Part of a small language model's weights.
Size: 11 layers, width 384, 3 heads of 64, vocabulary 8192, 19.4M parameters.
Training: a variant of Muon for these matrices, 350M tokens.
MLP neurons of a small language model. Each row is named by its layer, matrix (down: output weights) and neuron, and shows model dimensions 208-271. Each number is 200 + 30 x the weight over its row's rms, rounded and kept within 0 to 999.
Before each neuron's rows, "fires before" lists the tokens most often just after its 100 highest values on Wikipedia text that the model never trained on. A number after a token or word is its count.

fires before: "ton" 19, "s" 18, "n" 8, ";" 5
L5.down1034,199,230,177,179,165,197,215,182,233,173,251,204,214,173,201,203,177,155,189,193,157,202,172,176,274,207,212,143,140,197,247,205,194,177,190,168,212,277,156,190,189,181,150,127,197,228,160,218,167,189,157,201,200,251,174,160,188,209,180,175,165,239,200,204

fires before: " |" 46, ":" 7, "=" 5, "s" 5, "." 5, "ric" 5
L6.down999,180,191,232,191,184,181,224,145,184,203,204,228,237,210,151,186,179,191,208,229,211,176,238,199,213,243,183,178,219,176,218,183,189,192,183,175,214,183,198,172,271,191,183,186,231,157,204,206,223,214,204,200,197,241,246,206,216,209,199,241,142,211,240,197

fires before: "=" 65, "\n\n" 4
L6.down983,204,180,177,239,145,225,236,196,211,232,194,168,252,196,144,206,181,203,197,206,177,207,159,212,165,243,221,211,258,182,220,184,199,150,282,192,204,155,197,205,242,168,203,214,199,206,209,192,178,191,192,153,142,224,149,206,235,217,226,214,166,178,173,192

fires before: "′" 16, " a" 9, "″" 9, "}" 8, "2" 7, "an" 6
L3.down351,236,198,199,195,170,127,151,212,194,159,182,252,236,191,166,244,182,242,172,162,168,235,157,231,231,157,158,151,185,186,199,218,161,183,202,181,173,180,205,209,200,201,218,162,221,221,180,232,177,198,190,174,206,182,198,189,194,163,196,179,178,205,233,184

fires before: " |" 37, "0" 9, "00" 7
L3.down702,204,221,153,265,146,222,248,155,265,202,184,197,187,207,156,216,216,179,230,178,149,200,197,197,175,178,209,215,194,231,229,214,166,199,164,158,153,194,236,220,222,198,204,197,170,217,197,195,212,224,166,233,205,202,246,193,205,199,175,173,199,225,201,182

fires before: "." 34, ":" 12, "′" 4
L5.down935,206,168,243,175,234,179,200,203,232,176,273,213,172,174,181,233,245,168,228,194,167,180,227,203,182,206,159,195,255,146,220,216,242,186,141,238,155,221,161,231,209,231,225,218,202,147,189,183,199,248,236,229,204,195,176,141,113,208,218,255,168,175,188,214

fires before: " |" 49, " age" 5, "," 4
L4.down386,204,206,208,205,241,229,262,208,165,263,200,177,220,143,218,167,187,178,189,266,261,186,215,179,156,182,192,235,172,159,142,234,180,179,220,207,145,220,193,219,223,226,230,185,247,199,156,166,185,204,211,194,202,173,212,228,180,206,241,217,274,210,208,226

fires before: "=" 55, "Billboard" 6, " |" 6, " Go" 5, " 3" 5, " 4" 5
L5.down724,199,177,192,167,273,191,215,222,216,204,208,222,208,191,151,202,256,155,211,157,243,246,191,225,242,203,159,160,243,181,263,161,207,185,181,143,197,136,200,160,207,220,224,165,202,246,196,216,203,180,234,197,204,146,208,120,145,199,241,222,182,197,247,222

fires before: "-" 55, " a" 7
L6.down942,195,121,242,192,178,180,165,238,163,169,245,219,141,178,218,215,189,198,252,176,192,179,185,230,201,157,195,142,205,181,240,226,247,216,230,157,219,172,217,177,195,201,173,204,220,165,197,182,246,188,175,202,194,197,179,194,200,174,195,181,199,211,235,188

fires before: "=" 58, "\n\n" 11, " (" 4
L5.down1402,156,183,236,286,153,206,211,202,247,198,201,244,235,211,239,193,161,175,204,204,192,157,175,214,199,227,200,229,163,213,243,210,209,211,190,211,221,218,175,151,208,223,206,193,242,241,236,212,230,200,185,170,226,253,217,212,258,201,176,171,182,202,171,196

fires before: "  " 40, "fe" 11, "ige" 7, " Swing" 6
L3.down536,181,197,244,177,182,203,233,164,223,232,199,240,129,142,195,214,198,196,205,165,233,193,241,185,293,219,199,197,206,202,178,214,160,251,189,185,273,196,238,246,161,215,241,236,165,164,168,191,172,220,218,223,249,185,232,188,204,210,208,229,221,167,207,191

fires before: "=" 100
L4.down600,169,194,190,212,268,191,202,172,210,214,170,200,154,232,216,229,161,232,185,243,224,215,218,240,183,187,242,173,207,182,236,227,212,208,247,199,189,204,192,302,187,207,218,258,188,165,207,218,182,181,166,201,172,228,195,179,206,199,155,182,119,223,179,176

fires before: "  " 49, " Candidate" 15, "\n" 15
L4.down1077,187,143,180,216,182,148,167,196,231,206,158,161,194,213,230,250,206,189,265,179,233,191,225,189,244,249,153,141,188,179,176,253,213,191,190,218,232,167,265,198,198,251,181,240,193,184,171,239,223,203,218,207,216,234,206,193,175,226,229,225,201,175,178,214

fires before: "." 53, "s" 12
L3.down256,180,199,251,230,179,201,265,180,234,200,145,162,240,150,239,215,149,175,233,171,205,223,228,205,179,182,227,194,176,218,225,197,216,222,157,191,206,198,135,195,197,224,159,158,181,212,178,230,262,247,162,239,178,179,251,207,249,215,238,216,196,174,215,203

fires before: "\n" 36, "de" 6, "ge" 4, "and" 4
L5.down42,177,195,209,197,160,173,155,211,196,169,203,244,240,201,216,221,219,176,278,237,179,168,213,212,240,209,210,187,185,192,224,174,231,230,127,222,203,124,186,226,193,189,226,167,170,194,188,203,204,204,222,125,203,209,165,174,151,194,236,169,202,167,199,179

fires before: "-" 65, ":" 8
L5.down226,236,231,207,204,202,204,202,192,195,184,179,152,236,201,219,228,193,213,195,202,198,190,180,181,223,238,225,200,204,208,191,176,226,218,228,200,180,198,236,167,189,230,210,179,197,177,138,163,146,142,232,215,220,174,175,215,150,184,227,179,201,199,208,183

fires before: "=" 86
L4.down673,186,199,190,233,179,175,158,185,252,169,194,224,228,219,201,169,232,196,194,154,223,233,221,150,235,166,212,243,145,196,188,232,184,189,179,232,217,221,168,218,217,219,243,245,182,216,175,175,179,230,235,248,218,236,171,262,205,188,119,130,152,215,189,149

fires before: " |" 32, "t" 8, " War" 5, "icial" 4, "ere" 4
L3.down704,201,184,200,171,208,208,164,217,191,195,184,229,189,167,192,163,175,182,179,142,208,163,181,228,184,206,237,194,183,171,213,121,216,244,199,210,180,194,203,216,194,208,173,149,173,210,179,179,187,167,213,180,204,214,198,193,211,213,210,185,207,174,224,176

fires before: "-" 51, " |" 12, "\n" 11, "," 5
L6.down118,189,162,204,190,212,232,173,189,240,182,216,209,85,153,180,219,199,226,219,213,193,205,207,186,219,165,305,193,242,187,192,196,212,216,192,207,231,191,212,241,238,160,186,203,190,174,144,204,176,196,183,230,160,155,248,122,185,225,195,222,228,223,187,219

fires before: "s" 58, "." 38
L5.down523,195,197,205,201,238,196,222,194,265,179,184,168,185,202,180,181,167,175,193,186,211,172,162,206,146,216,207,226,191,198,199,211,182,184,220,241,159,214,201,204,146,253,213,259,234,185,225,194,163,243,188,225,145,208,163,210,201,233,190,178,230,206,206,247

fires before: " |" 31, "an" 10, ")" 5, "raph" 5, "y" 4
L4.down504,176,181,214,213,223,184,213,196,234,238,215,206,199,217,212,169,227,204,196,223,193,171,173,184,240,272,178,169,170,197,197,172,160,149,232,222,138,239,208,193,160,190,195,220,233,163,230,223,227,163,181,204,175,197,250,192,137,149,153,170,185,178,205,199

fires before: "," 44, " of" 7
L5.down417,165,197,155,227,215,202,178,186,261,205,222,209,195,227,198,260,221,160,180,203,210,167,181,206,205,158,169,185,181,244,195,239,205,227,224,223,215,218,230,173,172,197,187,218,197,245,207,221,181,224,203,191,157,215,252,224,249,210,190,143,236,226,196,184

fires before: ":" 39, " |" 34, " by" 8, "%" 8
L6.down1325,223,180,220,169,181,179,216,151,162,185,215,235,224,185,220,220,213,172,221,192,224,202,209,211,196,193,217,143,184,166,173,204,178,213,170,222,147,182,180,187,224,199,201,173,204,172,183,141,208,227,196,156,204,182,233,207,173,195,191,193,224,243,243,244

fires before: "=" 52
L5.down1456,174,190,195,253,257,212,226,147,198,212,235,186,211,187,168,229,170,193,253,181,232,179,208,214,125,170,203,217,151,154,212,236,153,237,188,234,211,244,167,161,227,220,217,198,167,186,191,164,231,245,177,153,194,195,232,234,190,239,198,238,219,242,232,226